From a checkpoint of a small transformer trained on Wikipedia.
Architecture: RMSNorm before each block, rotary positions, biases on query, key and value, untied embeddings, normalized queries and keys.
Training: a variant of Adam for these matrices, 753M tokens, 16047 steps.
MLP neurons of a small language model. Each row is named by its layer, matrix (gate and up: input weights) and neuron, and shows model dimensions 176-271. Each number is 128 + 32 x the weight over its row's rms, rounded and kept within 0 to 255. Numbers have three digits each. A neuron's up and down rows have the sign that makes its largest values positive.
After each neuron's rows, "fires on" lists the tokens most often at its 100 highest values on Wikipedia text that the model never trained on.

L5.gate21:122172062092126106197097108165099165132146192124122110161136163116181142181106120186196192173127082131206150140091109070103147107099107162160111097108121173154154099099158091147108120100112088113120121147105157141213102097116080156095161126108154137155109153119124173095107114108144107120
L5.up21:175127151145159190127153137121139130086115134138128164123136135144083122097129120113098162145125204128093164118126148170171075134090083117091114118110111157110145119143131182123168147125149133092102137141138151127087149102122173071129101155107097131117119119161118180194124074130139098110
fires on: "N", "A", "En", "E"

L4.gate262:109109125098128076129099089170126131162152156089148102115135113120194144154112086135175151139132140160141091150112093128090115112113124127176178068093152142211147108134133115127131113113146112187140123143126161102149066126143112144131121111096200164176138165118118105071169157121161144157
L4.up262:076133125112115039153117129165140115121109138113112106124144133108230137158081102165166160125115147134190092112132086139076103082121153152164154076126128149149127114108137071108089113115143091153102093144161172137189100127136113190142115097125151148138136145117123145075111186127134103141
fires on: "−", "or", "ä", ": ", "_", "Fr"

L6.gate466:108142151072108056142082094151077071203137103123083121149183160154144107124131064103141190093070138055137040129126100141101100145104163051163126117126160099112105156118201114151154101147122067163189124141096129132165105094146073080111126138140185186112124178108113108084136174170139112125
L6.up466:140173155110134154127183104098118148153059084171086058045171089156142059120133143169164128113155085089155101149122093147117147145132108111167098100152096122173116089146183190171148141103104135123116182145144146134129168105129050105152154143134122178123138115103186129114160126132079181191
fires on: ", ", "ay", "."

L7.gate309:150132099173127147151109166179143117184109112077169100128122151121144136108166100104131154072075140093099110073145119167160175080090181108069136166135123138124190071117124175126120140112148124161059124120101118138150070067103052116134143119149118109070093184181114095154106139121120086081
L7.up309:103175118131089078122108115177101143133111158090193171198139137197119135189108148094163189116121134108139117110151079143125208170139117115150142087111102104104096194111127118116125181047125171139118169173123107125165112104127145106154066139146188138165180083140135137099064093179122177106
fires on: "-", "c", "non", "only "

L6.gate317:104092040099149077118090115151110140125156102064174146206157133146136109083145099121144163109113155132095187163089137134154181119134112054119055155075116137087175110141140097105077183076152091130156113150094157087157104068102090128182133140197135116117127102185110151090113116146050078040
L6.up317:092071088064174111139160123142191138132165102101110172142120124139122118127137096111179104109123161139156131148076154109147103059073127129122072145119119174105120131112134143142111150155141134075158120166100106091145124091080155109108157092160156052114133180143145132105140032134133124142
fires on: "\n", ", ", "\n  ", "\" "

L5.gate241:104145113148112118131142159169116125127125120086123086159114094094168172095197161130104112137078133163108118123090138191117099205121172139098118155101149172094132169137167136150120130125131085176210166127146090106185163109129124079160155090081143170049110130132132155136154164122190135177
L5.up241:193116081095184097094133108125167096123097115170147106139127099099166150133115126112104156154088142129115169091162138160084143115158168169096183117125106127173126195168117142087142111114176155155140165129087178085136143088105175144131159120132151136115110109042135097087144119149115125112
fires on: "that ", "\" ", "used "

L7.gate66:089103190076094133131141126147157124093132118098123126125101171212090108141208139190109131154091129136103163123114219132150059148168148121056144111158144158141083139112149059105113089099195086077132176155158149135118189104142156175143097149124183117117128177102111199105069127205112089143
L7.up66:150179061138169148104077136205140144139119133139136117175142157124085127113079101169201152088112128086115153067103154110135104115164132184131098105128069131153094103125151109100097102097181151052148118169155136047098134069135145114151152043154085152108081166143110115142106117145116159129
fires on: "born ", "took ", "and ", "one ", "released ", "which "

L4.gate443:110094105089045118122139103162100112164119101099167111145182126113097125055137100172124133111049152072151171101150132105077099146130174149101110177125101135096122157076115150149116151139140162154145165150135175091150110121142081097140153129134157156156128098116106135091132049149173055082
L4.up443:141169140072112121120114114141099067126104101117118079092149096065157087065111065164108183146098105141178129127182116053143097140058176109113117060141106142118121172096073103155140159156114091237154086122088136123221161124135099131065141112081137140136178124127172125077129116080154131111
fires on: "semi", "All", "League ", "Bronze ", "east", "Gold "

L6.gate299:154130090146093162062108128117074196091136084143083122172139193175149133147177157094161141057119105079080150133173167144114179120150121086067165142086100163142122080145131156057156201163219127105164118140184151093105095117084053162120119127121091043123149090125168144102102159117122117112
L6.up299:118142096147129151152188132053075120179146141132131149151113176154117124083121133128152174135132120123172156110091132089162181134076138066085133099056111167128088100103101092073111113170123153163139093162108153115193149159058101171125170128012152135047161183154153141087134121107157127129
fires on: "ap", "ad", "u", "mid", "add", "att"

L6.gate410:069199120204135124096146020111135145071128147107145100152165155148127128148106106159161139091085171071145117097153148114149140158172153083122138091136192113146133074102117113142141141114170049155144122135148176093161164135101089098170182167150106135080135105132161157133149161118147144152
L6.up410:103131146159159122170183153136124121120106130120156122166077151087136170100123108129162109128212077123134118113147110143097156121183139124142114164097136115044151144144164092134147110139157132189159119156130098110200145173135141121154134087093076152167135185166135122170147147072099101137
fires on: "| ", "; ", "1 ", "("

L6.gate352:140174128153070154161050098092100110156148111157185108155160168181150199077172066147125218140162173080189122148149160176080137125078149156150207132168148128124142126133176118064157126131103080140097186101137144113150119106148129148144116130089150120165111027172135121130138102143157086118
L6.up352:131176114182064141170100083089074153162146102161107120123138106133160120140149141130161152148088098091142064128158173122130147129064086169157187154186169159096076098091138099142180170182156129072133098131071144122122150133151106099118135089106119045179142123102073115143119124062131152146
fires on: "| ", "; "

L6.gate446:050114118144099150116170136163076108081078112159168127099135184113096114141091119127152122131169101108106152093149148146107178169139154137133140108165118065133091100154140090091161122145165165149162119150115110140173083191154076143095121116099084157123146109141127174107107071176177088090
L6.up446:101133120137078193109137161136107070105071140130145162110103148147135081153115157068119155126128073183126147160131133143080143135095147119171201154148124099115128150112145106104147059088118107073150129147131070126149129125102112146173090115200099160163112136185176164152051112081072144167
fires on: "born ", "– ", "–", "by", "to "

L4.gate449:179097151136099098153076163179174159168084095123061085124138151143152173105127118101144124050182167148174136144064138107121174111116097095071127162129200166181109136115193148146098103170152071168085135103119108097147101134199098106149154120178110171160065175130153167165184161168116121116
L4.up449:157164143108120106131072161124151227110129096147112149073076142214137131147113102199126106104131144138135092151164156125117128117096128132085155151150188125186142108066146146114079187142123089095081107111101111049198150107142098169173135180139091171128065162049081157129119130154121092113
fires on: "\\", "Santa ", "Gonz", "{\\", "Qu", "$\\"

L5.gate356:143151121138075113148145138114109122179164145130115134105160206185163137107150113108183148068118079087164130170161173133099180154079133164167141123162178128074107113102208161073188141147138101128171083157174147065130132119114180127131121152157182104089101154137158118092115124152179109118
L5.up356:130117133096108127113107156104137103119138123111102187154137174162197152120100192095145116156051119108109062146137132141130170117152133139171133104104070150152118170103128145171182149175107138158173112112121107098153202116130108151136118153156132120078135134140181065092184118131213118124
fires on: "| ", "it ", "% ", "ant ", "they "

L6.gate50:182162147096139103124132160121108147140111129094158130163132145206128120122090145131133117132178146178149209128113161214092114135139179146105208189113087169130231126093099104107151134085126133115098143154187139142106143117088137113101129155172135111108100110144152161140074169156114159110
L6.up50:166093139121070154097133160115136120163096067102137181098142143162100125154125106102108103128107069120114128099134175158047131158079121148126120120136193082123154158178114095150114113111139163140125152176143170121117128165091098074168180135109128115109134136076134109090131153145117138131
fires on: "- ", "rem"

L4.gate100:128137128109160113130134121168112084144152110146089086181176118159169135098172118084165121118106153072126145182170138142147097109118184075121123118048154109091126124181105118113154171075119136134198121122185127130111088014101118167137175073132131126116136098148140136094104117156158117138
L4.up100:187104069172201114112097159141093104219152155128125115186074144097121161134171131153056186153168141066152117142149115132058134125133206124119120153133103124163172123153166160092125124096156116181119155083158115113125073092120147128146180137142176107157165155144156085132171138117153143139
fires on: "that ", "but ", "if ", "When ", "when "

L5.gate59:116196112125152129210102144096075187154047147152142096095100119145125115119121109105175157102106143110127166115096082124106184148141111154144112190151141113101168121090176178117186136110164126093135130120130134035120125075105132114147136122154133120110160135185092137126129071174139102142
L5.up59:110139113161147158119070143123138120113093129083074165121148064163104126169156148157096187104056140099103147095107103125091140154151135166121037140133100158098079105091134139142147122098127138080148104123093080119154112089138138146183158052167139119146147142142110108100174083138139086194
fires on: "is ", "-", "–", "was "

L7.gate390:111167169138119104069168102183132154046121124158135120105119149112185112107029088131160140120192074132088062120162140141095100081141082133137182135142064165127129091104161133112105119142156114165102120134077149130175111122106091112102108142145118134161118123175112141082124082144153143108
L7.up390:137103133104017082068103131141198134161108113116085150108111143121132140141066112148094116151180131150110166184127130140153087078081122152134180119147167130125197080149162144084081201116188079100104162087154135113114107124166133097135033175114085121099107157121153151114139156094149099122
fires on: "in ", ": ", "until "

L7.gate20:111177096158117117154159147161101136116134126176111135088095096132157137159137128090096161088050136072121142078133118097087099126085101136158113169146103152121136035134142166105179150093112167106161088078141118116158130123127087178126184106145126116109129150127111057127165134084128143098
L7.up20:178128099109147120126089150118068104149137077170134113130095115192156071131189132185129098143125129084120146112113079100138161133110171172210170118124118156136167105187115090115109159134111120072149192115128149079108158118122147103164091083193060113127165149153117125083119174120150095166
fires on: ". ", "- ", "or ", "to "

L2.gate5:149151114119079149135090101136140100104076111111104157186142084167084183107104118161125135131108149154147105141137136221146082162133079127129125097159173146101057147148081131155157146111198123115116142140120138126159071154151141098108063144122083167116147175111089145118114098184089150124
L2.up5:098157144143112151131162113105085131137105123105159119128087120154093140169134124178155114100128106137090153167091138133122110122144122058147122164146082076157172177140140098115124100165089105090139141154142076078168143076095097091164187144115129124131089129087160144134142128086089118126
fires on: "is ", "one ", "ski ", "up ", "or ", "ala "

L5.gate244:068106175154128148137147080121128150165119116114155128105162083109091119090120123177122167090141125132116155108149147136122132125148065103133144112095110078154199092196099126129146130109104082083106075123128129107165121145156132148150125124099153215174178075137092147166155117137092131064
L5.up244:198056138149074108141080167112118157117092110156078111150107125124153177128155097127177126184144158113157095124167098168155113117131103133141115131101097140130137186126148150137132103114108060112073122098151103142112102126177074151189107180145123175089120127103072139143171141143128133074
fires on: "\n\n", "."

L6.gate241:090145119160048135110161101135104135112138085118110153143118153157162150182142191118151109127116151126130098102079120076062197111162117144152194109104106109047067157095075129064114146186139104162114164140121162114144065090121105148064118133125159105184196172082090141120095137131134160151
L6.up241:137166138057126084092145114134174125101100157108107060123145166176084154120087144131098140156143189133167123063110108095073116125124175076145161092085148161176077072091128122111116114223141182108137134106103077128136108167126156085138121121156134170150126163084128160136073092079156185152
fires on: ". ", "$", "a ", "ap", "ad", "ac"

L7.gate393:117204141141067092139111121149099079117139167183086131128181150157153122125063077187144167143136119124213115063056091144132153104157100126151198129139110176132144066101175105134129144152198135138123160092103158127160125129107061150106147145132138108125089120201157192105124149179102162130
L7.up393:193102193147168163116126150122117047124132119148145094134164124129066122155120094077158100143141148142161107126119126144153121131123140152135124094134123084135122111167093115128134088090106104180095131123120160117130133117174039144150089131145137180111137152113215152124187105122117191126
fires on: ", ", "\"", "and ", ": ", "like ", "("

L7.gate259:124167172116118110129103104088133139098051164125144154164200129071134178088165124164194095088088146130156111159163130111155156073118100155139176063089144058149113132110179118138122129140078109166125122204138134127091149149111104168100127067132131129161122156089125111113110083139146179131
L7.up259:078145107167141150110092071173086131083151126149088170087119201121108168129136146108085083159116109142156095082111142176100113136144103107133179131133216134153155114091137096160155091103164174094154113088171129115101121110107145135129125098171114081038171138091066077072103176104150115162
fires on: "an", "were ", "|---|---|---|---|---|---|", "are ", "par", "b"

L2.gate119:181137123136121155122121135100165123125133122159168093107097135141137124137156089078150238076132156087145101101138131085100130119213109070118130155116144092108163128106126149169164110130055130150099093091078108149117114160148089115122152108153096092120136161148162112085165133148183063102
L2.up119:156145077097118098150107141093143149113107111100156138124145131191123133186137129078164138087103102097173137119131130085199121139160139079131081162148114092074165100147099140188176199147102125144083062132103125133136143078165117155152147077144103128099162115110176100107147155178139065080
fires on: "Sh", "sp", "sc", "Sp", "Sc", "sh"

L6.gate9:086196123046140131076115147124118097182183119073125126115105152157195051133132105143178154147105062131137135131141141123095149095155150155114074085156098121056148151123109082156091143164109167168143157170109139148180178111135092150122114106113199170082105120134158152100092172177147101109
L6.up9:141132151164160096119116111132099099104148144115132138146103144114149141120075079123119141125111100096079167128122116144082113129140125105091110128135106124103105146177075170134073149110114170151147132128088186127168128206119119148157134089176155164154132173094098136128175104112106131110
fires on: "in ", "ian ", "\"", "American "

L7.gate433:140154115118143153119107121125139142099184137168147104116181136090105126112081141127161112129151135095187135081133145108100107148163127108140162121161210145118129127133102096110125160060099120095101117091149173159138165141109099113077185147168185107127105091146135143101170113216062094141
L7.up433:097158132129103154137149071136088158167102141119150126141103059207132092082102181092178162119141152134148124116127126120106163146187073127127116139084102116094108115119135115177147124132117152144100160175084087060159162121073152122129100173109123101140161065107106146110118097162136152128
fires on: "===", "===="

L7.gate124:128106100082070133137064100108050162113182148076123168096057148147182168121138133165089085080099071176157114123113148140138095166081125121099149156165125127138161094144148099103135168114153118174115130132164118101098063050179150145148098136171158108098125218165127176117154156189134131126
L7.up124:132161142107097140129096219115132106130058150214081185128116126093122050171113110168121133130140121146199141153090121080143190210086155127124114144149115131050155089105129139129149168124123120220119152136111112159117067168103039149124135125164152070121127106095129097075084162106107073125
fires on: "and ", "; ", "am", "al", "ab"

L2.gate432:197137122098088118087176134143124155105156155137143145148102136155118043130131067135112112148121157130131151104190118100112137114120111109070084145096090136130125179100147092131145154175171158141157113092062063120107124170131153127089087102195189095123165124114117128104104147142129111097
L2.up432:192151112077110123148140122088107168173147110086150152127125152151160113116184128126138129123186083079140130159118160097113136103106101121090037096088157127096092181163155064139120183193170153103153093160151071115177123185143111132128125144177151140116172110105162096083142152125140102090
fires on: "Sh", "sh", "ersh"

L4.gate371:092145142138166103135118079133152159167136118129175107115169125113199187075104125144153133087098181177184109110173137172154081099108084147121177093165110167079120108095124149111140057156137153143078165078105099197103127048186148035117119083127146166082069124147160114139107096156148056143
L4.up371:105141082147108148207118105094163154099042180193124083119119112108121126140187157159111161096112072144154100153140092156050202122165167142124131050131154141138140141105132126136084148111080120218161126139077072144117132103103105139095126185188109139111119157113161161089126074136149190173
fires on: "-", "CP"

L6.gate323:095114093152174069136079086108125099115141139130135147164153140139085137078154084172141195133110155150086168127154154203094075059087134122074131133170119131095103157098124106171135136025191180151089131099071146123098107121105126118112141128120141155134129115125131188140101112177080122111
L6.up323:121127132150124192129132129145135155176182160108079162133194153113166136156156107124151101157179114100135149190132210089171133116105090139092151166169112123071160144136123123163115110120191138137120114115147174117074055077153150123158156065124110108164137164125116171173146096080140114091
fires on: ",", "and ", ", "

L4.gate259:126161094151114124126141100106115140149107136126133153110096071125116176123085071190128150093107147129097085110104121166131101136108072114145130111171093101075132153120127104100170137149134113129114114133132139058168105109118103080139097157090126186111082127102097170105118094173163061088
L4.up259:116174062128110135064120119130127129129168186128160086098132116183084163157062112149177204137141129099112046131148116152186100112118075142089169157104111161096137187122151103128123174200102104133165101091129106022137105138141112131182123137100131085159118072125097138115116122174124076154
fires on: "a ", "an ", "is ", "at ", "in "

L6.gate420:092104077162132065078165130127140135125118120148136103104115137162131151100163121164147109148169143113120169134201103078167213141119059141188107171149107111108151086104154100133126042098175170148138103174140155161124119071150089122129126166057123198152107196135157169146134147127153085066
L6.up420:132098102117074181166148107078130114162146156128145104127125179137163120109122097164130134175122086136145132082140097135148186136096139134147109079116164129125118177184154109125124019114154125227129174140067131117131113109159158172111127153146097141152191202078151117145152102172117136118
fires on: "-", "z", "et", "ud"

L6.gate90:090143166135118127087125089166102083136165047127147101136158178106098158125100114107127105115153176136136161171096051130105094126110087143125135187123172133092182046124163097151111097132128075103112176127140228114100117121093141137157125168122126140165165129111152126121131120125120118147
L6.up90:154088130138175161118128147142120114116038131148156144082138146101055123104152153114186162174153116117125130126140144117132124100148182151150093099081142107198134161129147094113141143157184103083142122068119107173176130149143134082169147145147136163136085080100144177112169104176175098073
fires on: ": ", "ist", "ast", "; ", "January ", "\""

L7.gate489:107178138175114158142158077099123086137076127196139119142177095119133177115182131155091088128127158148208079155183115136156119144146098129130168133126203197134064031118087096112137159146108103088169103127106097084083164126126144108162141121129153084153104115142088149141162084174128123136
L7.up489:112118107105077139151171129133172127151104154155157105138124051142188145052087103113164106134154079101127102098098128138120158173073114134107137194182145099117118130193070170113156178220084166172107078143158060165117129131158087107119119125091112093127134204146133089170128107126083138149
fires on: "| ", "; ", ".", "and ", "- "

L6.gate360:140122090137126066127112057131121140179125137098081142140182142118143140132086078141158098039181121137117124141166104153119125102132169146140044093052146170107137123112135145139143189120153132080138146170142154035122064154077160188106059065103160096113113134079068195084164096142106059094
L6.up360:018170139130143102107120113122136137166090153105166165154122147060165140074133124098115169056118116124140130181133148088157124105099099145129063099139120113087152140110218139107091084136127110157112118185155084074094139071092051132128099111150151173136110128177130115097138111172129109076
fires on: "g", ":", "\"", "that "

L6.gate291:106155128131106141109174120151156172174154168085147083102133147138150144123158122169157105139114148166139167148127150154143122130118145130042149153200150140101106171153170097117155110145088119122234116144136166099149171058148128116048135168106140109129128075105128109119102097178172104095
L6.up291:162095152146119179091121118093081101135163085148111122096157095147118189172121166115102139125182144104174122084130092118108108156093154197111132179140159087155139158137112142086121155140155138098096184094152165178069116163085122079163103200126104175179170115177125077187189122150113053102
fires on: "a ", "ability ", "ain ", "own "

L6.gate121:086117170133126066117126095119120171152159141078165124152186130132138108056098090110153080117143140173156142118122143091133111118094136121130159181098148143098144163100138116105161107099079139086094114115143157081151186112093132138057120116147115114098124097124155185130140119126033148119
L6.up121:134145108183163111116093138156152158126118099151089175163169155194112142089128131179118175107185086137101163146130092134112153113127128131091128163149077095083126062143136148111147124099165106132121117184147142100159159137112122150129174159124133144155060100096123135102133134186136106078
fires on: "==", "==="

L6.gate349:102099162148106138117091079127088090138158140154103126112147092144148183140148150211155153131102059133153115137155125109150154100103160134132081110090131136129173149118152128083122126128121084092103174085073086078138130072104118137107178136122159127154185124169142130155120165122127103083
L6.up349:081156167181143178170102099089131127143149118088122193100120143118125121164181073126163141129128144135130089101141181145154128140095126098119097087104128131092107166114153138124154146111145163119080080145115126074112070111144080081103137176081209156189178113101184108151155109119116100076
fires on: "A", "O"

L5.gate335:134123130164092134218167112139098123094142103071131090096170085133172087123192142112139139094109086171118149115194104123146163114112133187152135173129136150094170136111139125101125090117129087155125124160074165114155115071177162151171146070135119165154102118160154151119139136118083084055
L5.up335:116129129053116159124129177149038151148109100126133106130158134107131122095145195170145135131205172163082167034103129130175116145132123146151124141121097174127166056132113086110160081142114159051077167137123131122150150132151138102162130102130068137155108222063176160096162051164163126094
fires on: "==", "aj", "French ", "r", "Ch", "N "

L7.gate10:128140149086063140104088083143088109170168072133130152157145180162191114115146133137124125152098152160138027118083092158168103127159120148105097099082135112117208050141125142138070134094113122103170122173165161109114089143095130136128182139127127113168188179116162189078171131197121097169
L7.up10:120141145148116166118152164198140169172073154159119127148155143091111134161144102196164138145157116125113087098137168092182190161103137145155179130133201136093133091139098153126156173136074171116106123111221177079117120158145074148070171125158076137100117150084127105106101153144137093126
fires on: "and ", ", ", "· "

L6.gate116:136120169145100136142148123149122150148124180150124115129157177106165092098119072156125180120128107127097123093124144122120127112151140136134149188136105124084109150159108137110175118160198124130129037152102122073117100168115088176166170087125109195125138088115122175129158147107114124094
L6.up116:204089152120124124134056105123115189125146143127103131169133127111159167165133109149088167171110142096118129148097135111098120131121182132114065093137076110097111148168125112157117070147136132081163117147099119107195119160161078172108145139133132188160065143045098136132139128088201131115
fires on: "\n\n", "(", "For ", "known ", "for ", "t"

L5.gate508:100166178126081152111164092165125120088141103142143115106126137119138154122142138136102115092106134139127157116162140109076092163134049068136161189148148108129103150118134143105135102180169093100110168180136165085127103094130078181136172131142178193115128154177109173038136154109143130117
L5.up508:151067152134121073111151132150132088119153090129128119179102150074172114167101111166089125094127114144142101145121121083171107152110083168152138133134133096163140155126117138123118130077137155120097138149120116089101081101163119143119138139110118099150110145134149076091149114075177082149
fires on: "of ", ": ", "O"

L2.gate369:040128092147153107080122141151129160187108037153110095127107115117159091131110152105151165078145126169141125150114100098142081153186061104138128120111154156125155166145107108114146131088106169117126154128086143132164142089126078116117139189177116174121124129147175153100116111168156144137
L2.up369:144143152119208150214125185163145130127148079078162075114117147086139146119147157116112155110172097132140141108090099128132114134137170092148109147104136175139095117093124089143094111140137135119139149111138114093115128171164078147211132082131166156152106098106143093116132126143133154106
fires on: "Be", "pe", "long", "Pe", "Le", "me"

L2.gate349:070241143147150133132109174132100130179144114103102193113112165086167106111087137140159179139099127126141159121157071125113111148109156177109051100115133126142216137128147104138200134139124214149094137139132100148125134113105124092146196072149116111077144113142205124118154106102171157128
L2.up349:130173128176164163087151114127145106121082139153114129168136157177137107185056109107151125181091113094185113100081119112053129108130141167099038139143141163186169095121160111098139118144173126173089121146108137117116144100127137144148144136145116143165137140152091128125125107102069187120
fires on: "Qu", "Cl", "qu", "Home ", "Ch"

L6.gate68:101207128139112119135119146093090136132122071147080114154177162209162154183095140119140138126164123096098108130146154136123156159104151133173168153132105082114143115143186070090177062148169154111130134088100102127126145157104132135117115156129170125115057102158165138149133172198141142099
L6.up68:161158144055056136109145166111113130099044087164163143080090148182100085107106056133128101126181091164179139133111192174140085100152184147113135099125136107176186096116145059061128126119104138136133145121136123135107139147131106103129112189156109162131142115119126145179202147155099135151
fires on: "- ", "– ", "."

L6.gate471:081092145143080050176124130143155120143160170106184148114124040084134074140127086144186177106112126133120074105109146081155142164155151128142132142127107099105087145108092112103114144131111129167110115164058095097170109104117066161150146136088140132150113129116133152155083114168106111085
L6.up471:145068133132053109116140115062164185144107137079062113100033079115154109127146140114150146113121123177170087142128091155133136135140131142144151123066127106101163070098098139130139148124122126106124102114125159097169093094162153122091111115089071145184121124086180173124132139127147125112
fires on: "all", "\n\n", "ass", "oll", "-", "All"

L7.gate273:096184090110109134159109066082108146095121152110087107109175170105157159111126022177167170121110115104115155108193092157085095065141138082134124163164151142110113115122136142080118170076144198114144106125110132111092095113136183145156147122103147124149140126172152128051112176128104135116
L7.up273:130095150102134145165125123113136082158142140097117140103135154119111188148132133131141131099129063136123059150156184144162138144111162141139130095159128133162146128133111172142157095128116120155104129132116109119059143146176064163163179157066162197106122118209203165138103069178111155086
fires on: "-", "and ", "series ", "ly "

L5.gate432:096179201165115141111111097076113091139136089134106132166119064130206169121092146110151134120150124117126158097135107145148177091146099136132121181143108102143166086143142142122114122160198125095103146158189140066140104130180123130163132140165095151225137162140065138130082112163134173110
L5.up432:102172168148084100101153148198106152096149097134137128166075111125155095095169103151171085178141162096193127111112096118128129076109108124176177077156074174109125085106165097108176122199135141115141133132166135158140177154180089142165155078095169184182160122082120145092175088078121128119
fires on: "\n\n", "th ", "ra", "us", "UTC", "; "

L6.gate184:161162162123131190151041121164109134056145088057165067136150175198075179117146128129108141180104123198135168149140132204113100050129123128117157106118149181118198085072133067103085081119093119111106162105118152186091115094121206072058098121142126145150157127127121176107122117163093114137
L6.up184:084200126082157113116122148075096065106138152079141088064074126125123147110114113031088092131126128125186153117132116108093150158154119088127174097067093157180170135091135103084088135094113144143134103127178155100107126109131156080121153108162179149123115093102131191122099142162107103125
fires on: "; ", "ot", "as ", ": ", "around ", "at"

L6.gate472:092134136113113152159124137139109143092148081164122146140134080145137134154178129198160139130116156110125118088110135135118132120088159155145155154134151143128165111162156128132075104113125174095158187123134161129157145096171162159134111118155150128094079146122111105117078169188161125146
L6.up472:125149114191109171188164171146136094116123101101153087127169196131127172115135131140110143153151108199150114148164127155141180147151150155147130124152175148150097115192175108086153085140113120117179177150143088127123178078122120153119129132167112134121124082145175167135188087146099106120
fires on: ",", "– ", "9", "- ", "8", ": "

L6.gate403:107165097085158144137180163172084129167155133085168136082126147156142119139105101171134101109114130086133102161127158119141110124151088185147159208146120106143136127146173067128166192124126092132208106168126166098181115149070155133113175142115147102126100096170093104036089120135110131140
L6.up403:078130092116129143110150164174116053151129111059238130141143136168089188194021148136084184196109108097136078116144138180142127122120103134167124134132122114148125177152088117125158159167146105113199132157191170135117147088074175068150146157130192141129117112107129093162110092142111156109
fires on: "a ", "an ", "A "

L6.gate156:168166106120142119203134178135062150103123116097169112128159058197119147101150112170145129143177162120127147087117131107095094145132109112180119156146161184114107101124090116119158129069123174161150135105130105110201144157110180078166125111127091196075128099207122127130174144147202137018
L6.up156:122109093102071152124180114139149111162058085130135087083056085122132148118125177137165111116173141112197165142174065116063161130161104115147124101206189117115179174133139119081127092163138127127134166129108057168120170079130092161158131180183123136112121121159070091137156111167188157170
fires on: ". ", "-", ".", "\" ", "3 ", "om"

L7.gate308:096154141164166088171090113208111091121164143078135122157203186147159173118127105152186148113125130103139094128151138139083119079161087147077177157121167158136128133098182127137167135097133144124151157096131160140125127080146154177129163123105153162103090151142157134093108127115083148146
L7.up308:184158095197128138124129124127105102058122117156132119133130151111153155073145067142155164147157130157130199135092121109105114106128200073111147115070157139155134108120119096138080121121153114147148157082123155133101132133156178082079133150101095109117121130098133214118164091101155149142
fires on: "(", ": ", "; ", "– "

L7.gate432:062091096059147149155121123108131191103132163139155145043109111144171176124113076174165175091186166176165075069143100080123080127058134129147164123138173070131144183107129138092075166137204118087077109076112127097140132086135133106134132167103219157157159097176144185154126078173171121101
L7.up432:161088112143128206143116113108137147152111157162138132137083133101108140148110136170147134168152151119056118122133100156093153167165109120151120057176144157101145124213122117116114092118144145097102111133178134111103129102192092145148153152150105152179100149191142084128112137199082106120
fires on: "\n", "and ", "\n\n", "anc"

L7.gate108:116106128126117148208157162160100081123108096138143134114117104160118167086097067117105126078104118169087111140077082069151142126153135130109119094149126088074154187040120108075110123137162076133115129114079095085161074100112144117139153183116098143112149130167113202119132135172139152123
L7.up108:135115107128216134134102162144082152092129166100164108129177127183091122050117114148110112125155131152084127186075123108076172109129130114060177121123112130086148065142131087194123118107112138141143095137133104112131108106117094104155210147089153129141120142106108143065190104149099091151
fires on: "is ", "), ", ") ", "was ", "(", "an "

L2.gate327:158142142118165123087162152135104109125061101112080143121127131123163155140108108155182172111173135167125128163068201110123119116123029123085068115126137144154157159148176118133126129142156110122125119115112100103112113101106079087167137162179150124197149138114159157103157122152180067138
L2.up327:178126123159156096099105112172121170168072141115125112081111175135109141092086119174118132167116099129088137121046119145085127175152088189137080126115162148125149081089112112130151162156170110144113146131134131106154133129108171124125116182176163170139191160093099136078154152076093137165
fires on: "\\", "Qu", "qu", "Disc", "$\\", "{\\"